config.yaml
n_layer: 11
d_model: 512
n_head: 8
n_kv_head: 2
head_dim: 64
d_mlp: 1216
vocab_size: 8192
activation: "swiglu"
norm: "rmsnorm"
norm_place: "pre"
norm_eps: 1e-05
positions: "rope"
rope_base: 10000.0
rope_fraction: 1.0
qk_norm: false
attn_scale: 0.125
bias: "qkv"
tie_embeddings: true
parallel_block: false
init: "normal"
init_std_qkv: 0.0225
init_std_o: 0.00479
init_std_up: 0.0225
init_std_down: 0.00311
optimizer: "muon_variant"
lr: 0.00707
beta1: 0.95
weight_decay: 0.019
lr_head: 0.00417
grad_clip: 1.0
warmup_steps: 200
schedule: "wsd"
decay_fraction: 0.849
decay_shape: "cos"
final_lr_fraction: 0.0
batch_tokens: [32768, 65536, 98304]
seq_len: 512
doc_mask: true
train_tokens: 559700000
steps: 8604
dataset: "wikipedia_en"
MLP neurons of a small language model. Each row is named by its layer, matrix (gate and up: input weights; down: output weights) and neuron, and shows model dimensions 240-367. Each number is 128 + 24 x the weight over its row's rms, rounded and kept within 0 to 255. Numbers have three digits each. A neuron's up and down rows have the sign that makes its largest values positive.
After each neuron's rows, "fires on" lists the tokens most often at its 100 highest values on Wikipedia text that the model never trained on.

L2.gate1083:111134121152132121131132089116119106115116132099139154148124086097147145086123147149101160098074110148114104097141102119162166145122080126111116107141148094075134140157143131116132119164126120143127145122132124151092130098129084177146141080140112133159150151137118098126144115184052140154081165134113121066122145118108108119162108088135146137097122101119131157133161175081089168081083
L2.up1083:111095143111087111150130118148118092115119107128116143123143170118153096165119143153173118152116110124094127090163150104103166115124149184139084143156105134132103109119144155156092111162155127128181135175140070097141093116119087138157103152104160089061135147086140144142108135150115131120078099091142123168120119113129177112167099129085136125124111104151109142125100138148135119094121
L2.down1083:140133113165159145121141145116126139155120090105119127084105098120113130124149130135118148102076106129147124091153181148083063099129141151096127151103098127138149136123098145136145176132130107133134105138113160147101145137116138136138094126091113081073120121136138129123156118133085142128131129105107115122075195110133143174113102115149162074123110157129136128154172163136102103141144
fires on: "d", "ed", "nt", "ated", "uted", "ted"

L8.gate255:177163137128130153103131133145082155124159123147142098150105121124114171160130155119155106116127157176132101147164108093164133141095173096122112105162144119131124120138132130137111117132169106117139079109134155118057143158142113094129126151144151183134108153113091135142121165117189157140126097077129101160100146133104106129113122133079137159140132156139145121155101131120101146162117
L8.up255:101110160155167122112092131150143172117155090134168094138100107144161078148125118122128156107133082114133126124154112111116116135100114083147133096101146104112127155113099155122151153099125147128142120122107164147101130117147144106138120134100088157108139109117126141120107129118163171171156133122132130135127124115121094116105139136131117178133121095121123117129111101127108145132112
L8.down255:139138149099149151141138133121153128113132146161132145154111112109125162125111130148114111159114099141141132115111111185110111113125120137140106125113117117166126083161155102144112122128131148139128119131151112146133113140125142145128107094096116148133126116174108136121127129134092104153223139113110087125112126080157143097117089137134170101154143122113120101144150107107124110112177
fires on: ";", " |", " Ja"

L2.gate28:139134145107139166108131118149128156103110129128137130087157108164157147075101179115132150102129150118130138116140094115113122104139115114117112116129149151158134113114124159141134135136114126161116092117152131133128128137133125138124118164114177167123140083155131145150134092140145147126160112156122120088130130137154112108157116121155095142147093176137157155183132162154106072151164
L2.up28:087118188130158125131128139081126142179146128070094135139166142145152101136149109106130156148105075134106108088144108115146157116109125080103153122114113122126112143115130158132093113086140150113144124109087134103119094103131139156150091133159143112097074118124136096125131085145120100140144133123149096143111157166161086097136141121121127128105148165155099142105099120147157141105134
L2.down28:123152113194129120124111142160087120126134120130139112118124135121144118103112105105133089107144165129152144116115142119107127114155127098142180073114147134154125163109138110144072141121118083117108151170109108172105068112120097156114136124122157147153115104115127118126149156142130132096138142118114111141138148114100150145099135147106165153125144158145124142152116171095070084147121
fires on: " |", ".", "–", ";", " ("

L8.gate899:139129134131115136162168167130087135108155134080115139086095122121106094108133086095132123147155094130128111145145102138102130135103105136129087142152124147135110097169156135159125128113090121141172115136137116144086148165090165088138075150148147145084131109115096097142110115127109118123137157152145156119088148103106156148128100112134153169128123155137132139120151136082138171146125
L8.up899:126147112153149121122123131135125173183127101102114108116076119085122084147103098135124130087154080128141097128110134137138166130144126115145122123093113136182151147147100113119165183119162167139136112135115111087114122126131105147081150115169184143113125154121131126118110133113091123098113126139101112111070148097081138110132111093150114165144111149196132135135161121106072113119134
L8.down899:102157119116150119128120106133096147139120083080127104143133189131160160067137135128155146108166098148145091129152128155118128134095127151117116120134140162146145129119122113136154076138125139130119107099161122150121139134186184158111138151102173129138123105109131167110082191106134131092141116104119113147140165132122129132138152115099118154119123116158145164125151145100169092115124
fires on: "r", "h", " under", "m", "j", "b"

L8.gate743:113139135120118140152125127124095098142101157123146092169128099110146150145148161136132053106133136133136113092132103155128103112134119118155152122164118102145104135136114177137101128104104144138067106117122140129146167108116117113159074122140176115123120138122181126123157149133119121058144118082167080108134117093125142176105135125153128123109136108133110111158133167144109124156143
L8.up743:087147134142131125102161104112134107126163134154129105150120116119178103157107161146089129160133094155159121118102111172112088128164102147133125129156123134115110125135141089115110103149103123078129138179108153149121164118107119130163073166136110157139102130114157126174138113118119097106145130128167091125121098152121145134165156101147092098127140137126140126124119130147104110146159
L8.down743:150121129131139130134143117130107088137114138114111094124146137119105102128128126167119119151128135117111146130097166138139130121144126149106146098131145125145111114152137154132132136114111156141138114110102139142156145130167091091158103118128159097085155147097149073121122153117151173077117137156135115137131115123159136106065142134154111154147122118148132131181137116112121144111136
fires on: "M", " m", " di", " M", "ils"

L2.gate767:113129126121103144136088119111162117115122154145138110118119122145140113111129119103156115100101111148169070118110138104074138156144127100144124121099163104142123130108096156132169112124165117108163120135158142154136095122143108155122100127137116088132188124144165125160077146182160130144143139167137198076062152053093153141135127130171107130080121095123095143125167125126126159142115
L2.up767:134126153097177140136173138152089138074132136135149183109154130107086119115125143154139149152139105129146116137141142177155152133149082137171155155145087145155148139100120119091121161167147152112132112133138098181128127147137150129131098079123121070117109152150172168156148096131161125149153162134118147114099080127129120187119117124161142121188130168158121160152118124103120120130088
L2.down767:104131182121117117159124094149116074115114123120146122092140113129125127127119126161161091111126147111150105113127152118172097162118100119116118145165092163119122111177088166116115069142124137135149128081109126164122137125132136094156137092126163180131126144139114140094140154124100140135078137173123123120141090158134145120112168122128154153126118115152126146133125151159106155089130
fires on: "r", "h", "d", "up", "er"

L2.gate151:123129159127107140084144110138126106143150121118141100160154122156149124079121085145126153129086160102109140074139120144089124141132074126140133159136144103124116143112091105137132096093091131149139117090111108130133134111113114108148134127135115137133113153136149116135131098123155098129148141102112142085136145138162199104156128130146125143123127214133160170137121125176129125131190
L2.up151:117122156121160112173084125129064080070161152157132165092155155103114084157109122060106183092112093107129154155113125115149175141151128130117134106128128126110140128108115155154109177172138125152139154133084118131190136135123148149149105146117136115169160145093144139112136086119166145144133110147162154132145128156154140157111127142111153105092099143159189154120120129114117121160128
L2.down151:087125136103119154136117118161139150141138116128156163123135086105104091099088091128095137143092081091113139107098136171126105141093159138087118157125089096125133113098092124107112140149128116137147138129117099096131085125105138185135129139073101137091172129140126111104126155107138131178167112129125140159107131121146119118115133147128171127104111103166153164199165160112123120149103
fires on: " |", "-", ";", ":"

L2.gate764:166099152114144134146154132123144100133080137146096103132130107119119118114172103118127089137093162125153175166173139163135092163126102140085136146114092123119112167126136109102130104152134106067077129097133162104145116095148146147121135071067140112122076118103141156088119113134175107140117193111137139090134136118116133164078140104143147144088091133147102142096103120090149153131141
L2.up764:150099120076162110169149180142095126129113105107129141094114148115171128144169131106132126085143123122135124116110132151133133117169124161141136121138108142141125092105131161106115127109142092128170145137129114119127152131148144123149101128108174123122128140139145117161131086112120151133086111166111146111084152153114139122102133138194127113146135095145126090121128155141123134112157
L2.down764:164126139149108139114120156160121091121131067137128132126081091144154145077112158129162174088158100093141114174141117095133085099133113138154184155125108069165121107091105096121115086123108092141149167177130151095136133128128133178117133092117120173151092124111114143106136137096115124119135149169110113158086162136109145115086078123166122150106125103132121145129065141151136099145096
fires on: "\n", " career"

L2.gate344:107151114142110117105106150093117155113160132119112146133128112205118105118139158100090144154114144135120114126158157140114096121145172145113143130169104110132127097117105133136122160085060118147130138104126171135143112152136094131065104094122080093095149160103105087148114136121092142134144113124129117114120101140124108133123077092150136164140137109132147130126095134097111154143113
L2.up344:105166129171094170155110105127119141128150102119117119148128171102112133124158137139123156130128127121132144121169140150165095125150142100101127104099117162089085101111097140182112155100136150154140132140124111100104145159184131087122110123134137120142148161130112172088115123162113133133144099164144122086079129088140132122119106083116109161093159112095154104118130111102137129121121
L2.down344:168129146111105119104144147141091130069140091153146133120121138125152149127115132176142118114100101078120112127147103066125105106110093112112113131119158143148133135124087125157111129082127131132136101098147128132092129109154135138169078146138111096136174110109139168170117149101112123135140116156088139123140154121147117111146127108135137139111144126120121130143103119142091106112085
fires on: "r", "di", " Det", "z", "pp", "rs"

L8.gate509:139120075104129086114123157134129074104181126088140146131156183140145125146114172162137145094098160136156091148174109120067145123147142153115141122124149102120133094154133175106121154146151107125142147081156153125092077130114126122099150141106174106131118102118148148138121136108157120180160126096112112146143087111110087153111097127103117110139115133102154112141158134146100122144123
L8.up509:092128120178120120138100109112119099132099097100140111148109124126131164117096149132111132133085167143123118109144135081091104132127110154092155136140145153103129106114092153113101129058127116119159107149163147157133115128110139116135132169110129149137114099110130145100128159122138111182125123122156109143153078099149135121095120144115169131133142096106101116124121100123129133131111
L8.down509:155109149058136128132102100150125101128133110155125155116144106125074148099140160144149104141105149086154120093115133140126137136098109103148113153117122130141107165102133113131092108160129090148129085094083105115157096114130145131123136133171160091126104131102144107110176128120102120141110161116125127126153126168116131125162160137113149134108120132106119157182133112105113105137148
fires on: " |", " and", ")"

L2.gate548:087148177117173131115162122177145104091125163135092132171092141175116159094113178125131135116174132131112155120133156135129118121147158179087142107137162131134103111083131114126111119127110095142106127099156131083142110125094120136206137114140124093162170122115117149150114142156069124126156106105146123133105154114129093119133093133111120156141153124154133095146107135134142159153146
L2.up548:084151123112162144183125097145153120113125135111126106121098103122105109130138117124134112109099148147108116121099153134118150101111143082133119133116172143157176098145132141134177119131089091131160151154094162108167146095146119146132159145144120093119177105146144132083129153109142151111181135177141147134131122099120188149174137153179140129197110097124103157138145145138102105133139
L2.down548:153080126106109094138185141105113109111124101129111096100113134090124123128181105102121171123100173131076136106124145122149145115122126144135124161090149098146146092088119130129117096131127167100122122147154130134119086093157180159119140134096141130151146132062111110120147129088113120139145118120141134110135126110106124113162133174162153131123123085114130117111140154160141146139156
fires on: "c", "um", "ss", "im", " of", "as"

L2.gate21:115160088100130158101138139121099173107123126130141140154109145169129116080127166145112161113087161146102187117181104110139063144134125100112162142129148114133107139101149127107127146167171158173140159122117129074146102108109122128130103114139170164123133107168156127104125113110135149119138150088125082084123130151135142091140108167138132076166120137116100088114128112105096131108118
L2.up21:161146125149148080122106132125115122107097116139092109120139095136136137139154113136154105140089125138081124090166137107167116145127095130134126086142141156155145077133116166136135118139124105138101168143146090138086097155137142120105166137122119107126131154138155130120121138093165130115117139119104102124128139107124172077149155138149141127104074129106118116142126135131131128139094
L2.down21:135118119121120099147146161126153131137118135100094105129166112148123125072111091155168148106146135150122117110102097083135128091150106146151135136121129127108104076126125120158148145106131118116145118102125136109068127158144102149117162107094114118107178102153086138121112152103141150130099169157155131128142118096151126125115115101139087129128131124129075123107094141143117107084123
fires on: "lu", ":", " vi", "|", "ota"

L8.gate123:145154121129127122138119154127142120155150116127125110130096132145153160102127145096124146113154096099129132149107151095133104115091099126133114151111152095105126118119118063128124103174131157145134168126089130133148136111121126170138126133072123144126096112111134094121148174197113104140119124182103133143121122153118105110114120145134120153120112127132121122157151102126122113110110
L8.up123:090133131133109140097075153118118147119123150169120122055150171137111134117129088201117146124130113126150105102157128162140087131154183096152127140139167132117115173166131154108125121106099152130116097104158135139133128093090116121121156107134140108117097145141119128127118107147094132118128111107123114120143123103154117145091118106134130159140147130151082133096103113150130111125145
L8.down123:152151132125099108110125115119098176124116130124132085100088158106115106129138137099097130134113104122172120110101120177101131142128130133181098154154149150155122133136130167124113143120121108144092134125134158150116148132097132110148093147111153130144088156114156113133125109111126110108160174129114140086141082183092097131108162111134128110117151165158102200135112112128145119133122
fires on: ",", " 18", "19", ".", " 185", "18"

L5.gate248:133133131117153100145085104120107121111119117168079103130146109106083139158148160107141118152166117092114137093151103123122158141113133144127070119139106124152165136137108088117146134121143138141162155116120112132107087146124152128115130109143154113131130181122125112107105108124114206063158126124107057164160103143140150084097120147148124127153134119146108117131159136165153119138130
L5.up248:119114110193137086131091114122151101067123154112113146150163116140098107149126167120127119133116130091128101124106125122115125170133128110168156089109102122143103124159096101102134133114113113132127112105127096149171149098122134089109157135119149133121127096113092124129136103116149205106122153137158087130138077118108157107158153126124155118109138175129114116128151096135157171131150
L5.down248:112126131137144148094114111115091125102116078125105170227112163119183105143165106093109119124133152141100118174123126142072129117128138167087178120127135132152128146124098095110181110125084123138111114119125113098153127127125120130094151084115123136119132071118132171131093096142148134156143069114132134116124069083144127091173138110125116086142133118125118106139133120154141102105118
fires on: " the", "-", " to", "|", " lost", " ("

L2.gate476:113092173115099129154157137125117104126113093127138171156130120124164124147153106126100122120149130135175102135105145102117114144138163158136095110127121174157118060173094156141130122133132109102153127101120121135111072118106110089096123154124080150128144116093180141130101114167197165104074167091109112144113089107100105104143092114077075137111099124117097173121150163090113119126095
L2.up476:121177120111118106183116120132096141134134123108105181145134127133163124145181141118123137130149140136125128152122068070105157171148152143118101112128138151172118114142109129172093149146156130104095141103123136168130101057175130119120130123141104110122111160082156131120117120153129133167127156075155125127104146128134104123152093181130122131148092139164150119137147146093077128130134
L2.down476:103179099134114124092125144145123113124125163154129085104135135116114112133141119152116131166134101123114150136142114101086100124164123125170124136101138088143176145109129101086099107131129099123080106129149115122173128153119135113121116111153105097096101103117087151143092139123111141115126175120133156114137101105114148100139110141149134111141116071110150160158121114140116138115171
fires on: "s", "ed", "d", "ing", "ted"

L2.gate512:143156148123103139128157132101102114142150095124101081142106131158141153208159109147126111124129108158148150102154107089131169159119106101140135139132114139171117085150097126113112125138110139141097157156140118143140125112103150114164094143136170144103128149126143119147121124172136125127084176156105111163125099115130137148127145097134104161155101111112149122145146153147166145141118
L2.up512:083150120093095153119174145156078111106106169113127049159123141118164139120125150148154150119155156115132109159145144115129182125171136131118140095110160105099095168124103116140191141147075097075155147114130124087099130137123096144149141147135195126110111131122156132147124123136121104116137183148131092105110163129119128147112135157164126170153118120154124142124132109085149124141134
L2.down512:134170102155125141111119114175127159087149137095125134117116123137161137094097155117183112130093134129125134111123141102127131090116112092140151117083117119105119139104100097143143134147117134096101161169105109125109126141130133133144099124107125118125138136088137132105126139108101139099095176136123110104146093109127172110143091078118163142061119141138104129131109132118142109103082
fires on: "r", "eg", "b", "oca", "leg"

L2.gate112:133142165097142130131110118130109103141098112130148147156146137161148126125139127133110195170119167149146115100100121142141130147132121101132147130085122123153125112116086118142154149133143140153122122086122130117129187099105139158149110105154155151123111156122131126137148130127119123123066142104093105162079171105081121154177094100102146165095162094060174171152131139157081160147133
L2.up112:094112148143126117115117150124078088150146101146143154138100091104137127111158121132155158145135171213085112155159108124138119135146136148136092136118145132173116116116098143144162137128114123133130119115142124151121170125141126172146104137126094065134123128116174134119174123141136136156123193070164142109097157138127152199125153086128149109153162130124098141138134136115165141119092
L2.down112:102093106128115134118160118137145141161092101141148153101098138145125128116115128153141128144153099186162118151126114105129123160129100137163126157141119148131171121099129125141135123089139105152142170141111147127103136131134116092145159130136115100118133151113104125090100165127157128144101146135140150123113125101115114166117126142145164088142118175087091154134148199082109108137125
fires on: "ed", "tt", "pt", "nt", " ent", "ted"

L2.gate887:116099151118107125191118141176124115122096107125091133158127105122177133107140136128153143135126116115128150131104122132136099156144152136141124112126120131117116088148137145123105136145146122107161131132088183094117156057152154095137101104111133078149115100120139155105120115128135110149128119118117164067143117131127130127165108129123133100113112132117101088110108139162125142138169
L2.up887:142106133145170155132108147171169133124094151115061111150154094052169123131171154123167127157158144072108122128119157171158105096138141162150104113151169130118113142136125127145112171144156089123130142131144129139122129093108173126136108131127137123154126150125141136140128128133120092155131117148142143151151125154144136073131125115107110113122135100160135088108079158142163130157161
L2.down887:163162159109174171114136167119131139105100086116113099119135115121095121114099111072119113115114101161098162124134142087163127149125123132074155158129124080105119061137111104124183118133120138160135131157123113117132137108166155147124151107148126146070160113172148116099088105124116160083132101092132124125127122144120115109174128170134139112113128101107143111141097150149139113138102
fires on: "\n", " However", "nt", "oma"

L2.gate978:100128143113112112147092105080130098124143099165127129110137158153160128088144171138153112131122132139128122142158146106080166160131108111105079102139135111134132138128128138180108139103136172151137127116131114149158132142146140131124105137132141134088132122099115073106128084146145152149136184137109111127107123108091141149133153148134118124095152142162154146109161131116121138110127
L2.up978:130086110125092141138103105110117171126108120151134146117115154149141104130143151091118097113127107177125133140132113120163112143162120146129132111117142114111093155162097117112134138135132153163153161103092118141092133127150165165141089100066142093130101140162138145070118143150150070124120140118085085116126121101127106151111093159124137154097114124137144157137098161127134140131128
L2.down978:070134111151093136114113118164122137119161138137117098114163153123177121128097143111137098154115103135141120139147134119147114149127091190149129129118147122124172147111133108124107150095145124101134151092117095159122121115152098154117173115147143100119085125153093145124130126135153123116147111128142128112128115101117147072147106155160114125158126111098155130141178162132139123129127
fires on: "d", "ed", "n", "ated", " off"

L8.gate1161:101154152109095134134152083147184110111117108174179133123105132149144105138109127125125144086128101101096127136112154159092119149159102110128135148093153168160132182113118120147141144126161059172205139132089109115103134078123125126125137121119123105153120136153096147117124113092164154152150186095146122129146130108138117163144145139110087145169125158133125140142162098103137141084104
L8.up1161:099164127115127134101123121158117088124145125125100169121121146106180144093154115094170125108086101116121134172136131143097105115128130156087151138115126121171136109154095136100144124101110083137170131121158119138137117125117116109130124128096121122128093102151088138118180126139113156118124144084127111122129095088140154126131167128145101124167131109172132139133133120113155113120131
L8.down1161:143128148100150119128113134124152145153130137131119107131107146131128164170152130133126109096114129161115153097123145139113116167133115124109122134133103124173145105140115150144110162125149103143144128128148124140107170093119125138120119145120156131092123138131137139104094107149126145107255123128120142112124129121167121138093130168121101157103115156152166139120096119138102135136117
fires on: " |", " of", " the", " at", ":", " on"

L8.gate1203:116169102131131107123126071133146112133072125129119105144133110136126138190178154107146118112097139133087122152109138091123157132128157122162138087142177152106115154121126108117082111153141103108154115111096154150149147122123143100142153139129127128088153116134116115116133125174140134126139097159118152150143082109133140124117167126141110171092111117151148090107148122122141108157149
L8.up1203:117127130188145138136121105129094091128125135114133132091087103112124113173144130150169144112091107136108127145109141129141125145074186098139108128106142134132095127113153100125123092185137140138122094109098100140126147105107152154120147118144125118115160140153120151090147109111156127166098139131116112147163137126101120130106098133170156110110115137137141113140183134141148110104160
L8.down1203:124145107083135148127117100129179124103126129123127137114146095151103130147105098131114103131129142151084152111104146125129129091115158138109118111153112149118137128102087132087146154108163136114119148150114146103076163133156118161135139124120110118139131134158122096200157126202101176120124139131123139129125139130113159162118130141127165131142139125152134103111139148121132121132141
fires on: ","

L7.gate781:145167082150113113130123146122170114107165088127113101167141090126142095088118119150117094126125108154091087132154128130138124118098075140114153147126121125124118151131150137103119122106149117141140115155138160145082102125126139107158120133131158146112152110127085121136125091133105172129161144160126141124094131116128173096163093060106125139104120133128131155163130158109088118178121
L7.up781:111129080143150122123147130141111082122110132139165158123119113115124122130139121124129080151095112150114111123141146095138083104157096186130111097150135127160143147144118125127162119151127128141095121096140134185143089121124119097144109105170154121107153095186109154118101117129147173114153117125151134136140115135129141128106113077133155157143080141151146184155160133145139125119135
L7.down781:108117139118166104113127094131146111133112098127117127157149099138090088094139163148156100141100161155093078134155118129130143144096089152104136116138149166087153135135148129145111101113137098130061122074128137150099089124118108157125122143128173144088130114109131122103111079112148121118172110099083136135103122140054128107161105084125143211121127110106128113163119096131121171099137
fires on: " |"

L7.gate860:156136159131149139123140151146131118151088154076107106130138109168082153170087160116164100148136087151131154135110136113120146127119154124141151145126177154115146135135119146106144133126143079126121125159090125146111149134113132159140132160113145115107151157121112135122181105160084142134159163129087124094111107186107136168119171116173092131136078131161165128124095117150099112135139
L7.up860:077129127158130129102155094133127107107157138173084141106138129135151109138176139155122164173133154123150148093132096159139117137140148108105107110154105097108113134165097129109080122132117159180085104127121137150100121100113133109084099133101093125118111083146128151106125134128119118100094103134128116092127107125097128168115099136159120144142126125155119118131133098131130158126152
L7.down860:120110138141100132137111123181039095127152144187094105108133120156144131121096141110116147126108157191133169119092088096119112128149131128120090105129128117155089100137134128162073158129146125145108122085162120101100118131142105113136135098132146133139114117105104147152140181122131091090116128099131123160138118117141140138143111156110122164086114088113124128130145130135159148157121
fires on: ","

L2.gate1207:111156130087121120088126134148130134141145073145129120160255093143135130112115146125143133117157124147136113082153088155116144142109121102126148135112140150138133166131121114104105121140107179119127128161116141152118132194141133072122123163113148138145129105154106108107117132118097083108153104148132105093155105150135141115123097110108136123139094097156156167135112121142110127082109
L2.up1207:165121165108146152132156079129134105175114100153127128122206140143138108126099141084079164119101124108111138133110128135119110140079144105119133132156146141160147174121127180169128131139132169137115116108126092094127099082122139182137145139108115135134134101148154110130123145134153125095165120099171126104111130127167120130157078126117139132170100159195131139182130133088146126152098
L2.down1207:141115153119101122137128130101142111145160160128082110098113128126163135125114108174092125140167141098106178120123115135103144143136101131109129078142128138083123130143143147120111109169129153126120101143103094088174136095147109165143146155129122103072168141116130175151129122170138156083138126110108116145161130108138135123138133066140169166140131133168123138166116105135167157158100
fires on: " |", ":", ";", ","

L7.gate275:147126132160143124154089120112107142107154125132105123082151136152154157146098147119139080149127159134163150158138136172171136117152099138167153133144170124113122084124148105113070133120119142105132164201111115117143181128176125117152141133127198131135147142088102141138144126112094137124144154125077122146119105113110061125139155117164160134144126132140162105125111168176119135130090
L7.up275:082121146137145118122128122097132146140154172104099102100139131146148126147158129111159114157120131160162137078153110140133090153146145125154111132114121119062119155104186091131086159131115118116113135155132086157173162127134177090109130121139129159126130135111141131136169130127076112085159093130129092128154178181123096135157128135134112161151147152089153109115103118142125136118085
L7.down275:116141081097113112166147128103111104089158143128122167121141095171080138094135089126135132143106115142138152083152128136122112091155148158128104116159095157148119132128108130130105128139133131155094109138128153126134148051141080108138134107099104133105141151105115104126155143144105137115035140171108111113138165126117125122080133114132147114142088129137147136160156124131140127122136
fires on: "M", "R", "N", "P", "B", " m"

L2.gate5:148156091126149112123123136156138108127137160184128151184139126123138140073142126210122111134099181103121141122126109137140145128126102118128157154174105159123113078113149078067164145157048074105145150140147120136130104100142129152113132058119143130154106125146136114109155165133138126136134136150126101132111116119149105123116141110144103164125085219131133130127124103106102145112144
L2.up5:099164121120163118120132161146116156091108121114090149157151093142121140108145157179162157160128136135107134125097129092111128089130074127104144092121111171104132106135108155142121112156113161105152148137115125149083145121126157143090131123098171123103150177129159162119180128155135106130134155132123082125134134150166131069129102149139128158152121146094153119134141152128069136116182
L2.down5:133128106141158143153143142121124099115094156136128139158122127087121120123137143163110136138140149118139139101104134099118103093115107088169134134125120122093159106130110105111135141130108102088177152078116187188094137132196124133113154151115170107076108135148159103136161123144112091098088106153108127101141120080123134113093179152135110141125090139077124128128126095094124147161122
fires on: ":", " ("

L5.gate937:142145139128130112109131159109134102128102105129100164123111126126119142105132110088141109130084169100115140113134089135126163152151114161182075056109073111152127097108166133160145107137095138156132135146123128110146129143104144141144142130120093120125158175156139124144123115110138138177126133113105090126131107154104140092132141102099158113135137141138148152123162176167102133173173
L5.up937:116094126150095163165050136112135127084116160134125124099154152144152108128154146099139103169143108113119154097159117114154147119151132060176169149149092111116109127185155101080118129115128142124140160119084147143134109101097114133099075106107094151084088153183110171117075134119118138152146153122132170101145124156112137130092037120121158112104158139129051125153122135142111158149146
L5.down937:131148108149083143141115139163136145170112129141133093155131144102117101127158138110123130137120159095091128105121116136113140114148150145087121128123117123135128146075117129140128077105154120124153149118152151141152065085147168080114149093127106080130095126158107131133118131135128147137155139118102086142137139145130113159145052169087139113145159127111157138130109133165131106115100
fires on: "-"

L2.gate1096:107122153139120165136120121135116130141121194127175156127130133148108107149142126138131153103107112120146145155177111159120097096114126148104144110122140124137100103106123154107116121130121121122181136133088147121128123087109151136142131183145155125149136098132112102095100135120119143115149112118100101118139154104126144084146151114123066183112113084084123136160113145114151134118139
L2.up1096:098138137097126132122115107163129126168137154129155153143147116110147115098112103125080091096118117140107134115123124155125140176102140124160122120064121140145156084125115156114111140115113098150143141127139119123161162119093103133089100121117112136177115119125156118089101183114135130137144107107120109119132080088102130152131132067131098189182145146206122132105101116112153117096113
L2.down1096:103119114110152125086111142091135160151119136157114147118125117137137112124113110102131130104117127091136133135112113127151114140171122127165117130121143108138173114175102134111167178096134116109090092135142100097118117115118163139109106127080092127162151124140104127168121211148119114172170153077133160146124126087174152129131128146144117097104113114167121118118130066134129112117132
fires on: " of", ":"

L2.gate10:130127116106103141146149132098161121116134143122161143163122131091087133155127103078119154134126120151136083134099145134127093112111138081113093114165109153162120131126115142150134134138131160128131117132101151122142102128182115148136117141079102111145127138115095147091090163130178121153163137118125123113116129135120127153108150145124156113142121135120061104149131096109093160107160
L2.up10:111170102131089149162139124141120151133140116120144113163119122107126147111093137158121142160065145161140106161136137125109103120135117130152161125089167134145131184130106132153128138200115158134132125106114140118134077135103157145115137144130140094131092125171176118135098119081132211128125133084132181098107109089146132162076142174139101139133132118141096146109137142078140117097096
L2.down10:103122140121148150116116094109151143092100098073099095143080151180168118153113113156131095122134125115125101170122145155096117130082125104157145086110118134099126131126117124113151137113122133157167155124147103123100132130107125116090138129129090117098146119125091151147117125129125177124120110148115122120103143138094091133198126111122138164107114134180162137165126141107105117112127
fires on: "r", "k", "ie", "ers", "er", "ter"

L5.gate602:107194104103124125097121117100133149113076147179164110140116129114106121099131212142138127143117169139141130115134136115149134103108104158135121163122143174188138164121104134114150134117095134134145130118168156133079097107174143110125129101097115131173168146166162158110167105132131168105140131123166128092146154203161143125161129124106126140123107148120113119105139123090136155080149
L5.up602:126139137110114109087129104129127126175130139196067100146149138145113159106136120097144104143131168132124153135123117130103124122124072126138123180136132134145090136129078112126147114146096174108129129130146138180115092121150135124137136145099127124142137144176141141100137118119169150162137171105171126138132094149140141095137114117148110148183137123164134135126138157113131155102157
L5.down602:116144131137121091074135144120120160132104118136166107121153097124135155144137093154130102142148123144104135127126119090119143124107120110093114143120149128122097129192079131137109099138124115095122105131127158111148158111166157127160104068127124112102106108132077145082110136112104133120152110108157164156155121119140111147131157088138110099137118098111130164152126111108099101107127
fires on: "=", "-", ":"

L5.gate1018:169131143119110138082117123114140139107146136111119107167102122090139142110142145140116113087120116111115123115167097142119181108098147145133121142129102159134149153125114188113144105137137135103145122139143135116157145143157126150152132116123165145135132119113112164117119164131115161115090117103120137163104123139135193105121134073138132146145113098123125105101118101112116108150135
L5.up1018:125142109125141111107158122140140106118108144123144111163127118138181133106135132093138144141102141097105135123127132080127117122133149172138134133086151126133149120167131142151125138150084202142137095093136125142152135101102154152124137115148134114094100117135127131089165136133159142146140145148133131088143146134115127089116087196163105131140138122114085117125110140139146125159104
L5.down1018:152116154124141084097119124140140169126123090113155151121181103160112169137127153134131113138117165101108072105112120152128122092106159114151089133101107139135126126091101141148139115112109139120086122108141127105139146103103058139129117133136104088129144130139099092126098158156117156137136103115164077162135108210134112155098104132132144126111090148134124166174108170126110115123158
fires on: " |", " the", "{"

L8.gate987:152140141125165109113125132164158119131133171111126113121121111139147140140137092085171130140153128117166110147147144085090140137138121109114149170104168158111119139151114167146116115132119084159107119153118127142115159131164129158108146108069134113140109142164133145141163126166112116097146125122104146134140109163127160126173121129169132155127106106127120151077162090104107107137153
L8.up987:117126095130163155093166179165136145108122108103129143116149152109161169139145136104121155124200149157169128119126115123121157174145116089090123117098149142097114114146133155113153133117158109129163151086146164145158134116094110172169116134136131131139118088165112140095197104151170159120076146125149125111121071151151148138107136119106098135119138187139112140134143078074111132149140
L8.down987:129166106124175131122109133139144128122116123087097114200125150147117087125156126104193115114124105099123132146118168084101098165141160134107127122165162162106123130102081141109169125138142136115168142129134108172104150121137091116122135130137114140138148083137125113198135089147150147094140125127126156113143068134132140108131119110164094185130085138097102121077135130110158072135135
fires on: "-", ",", " Can", " compl", " del", "."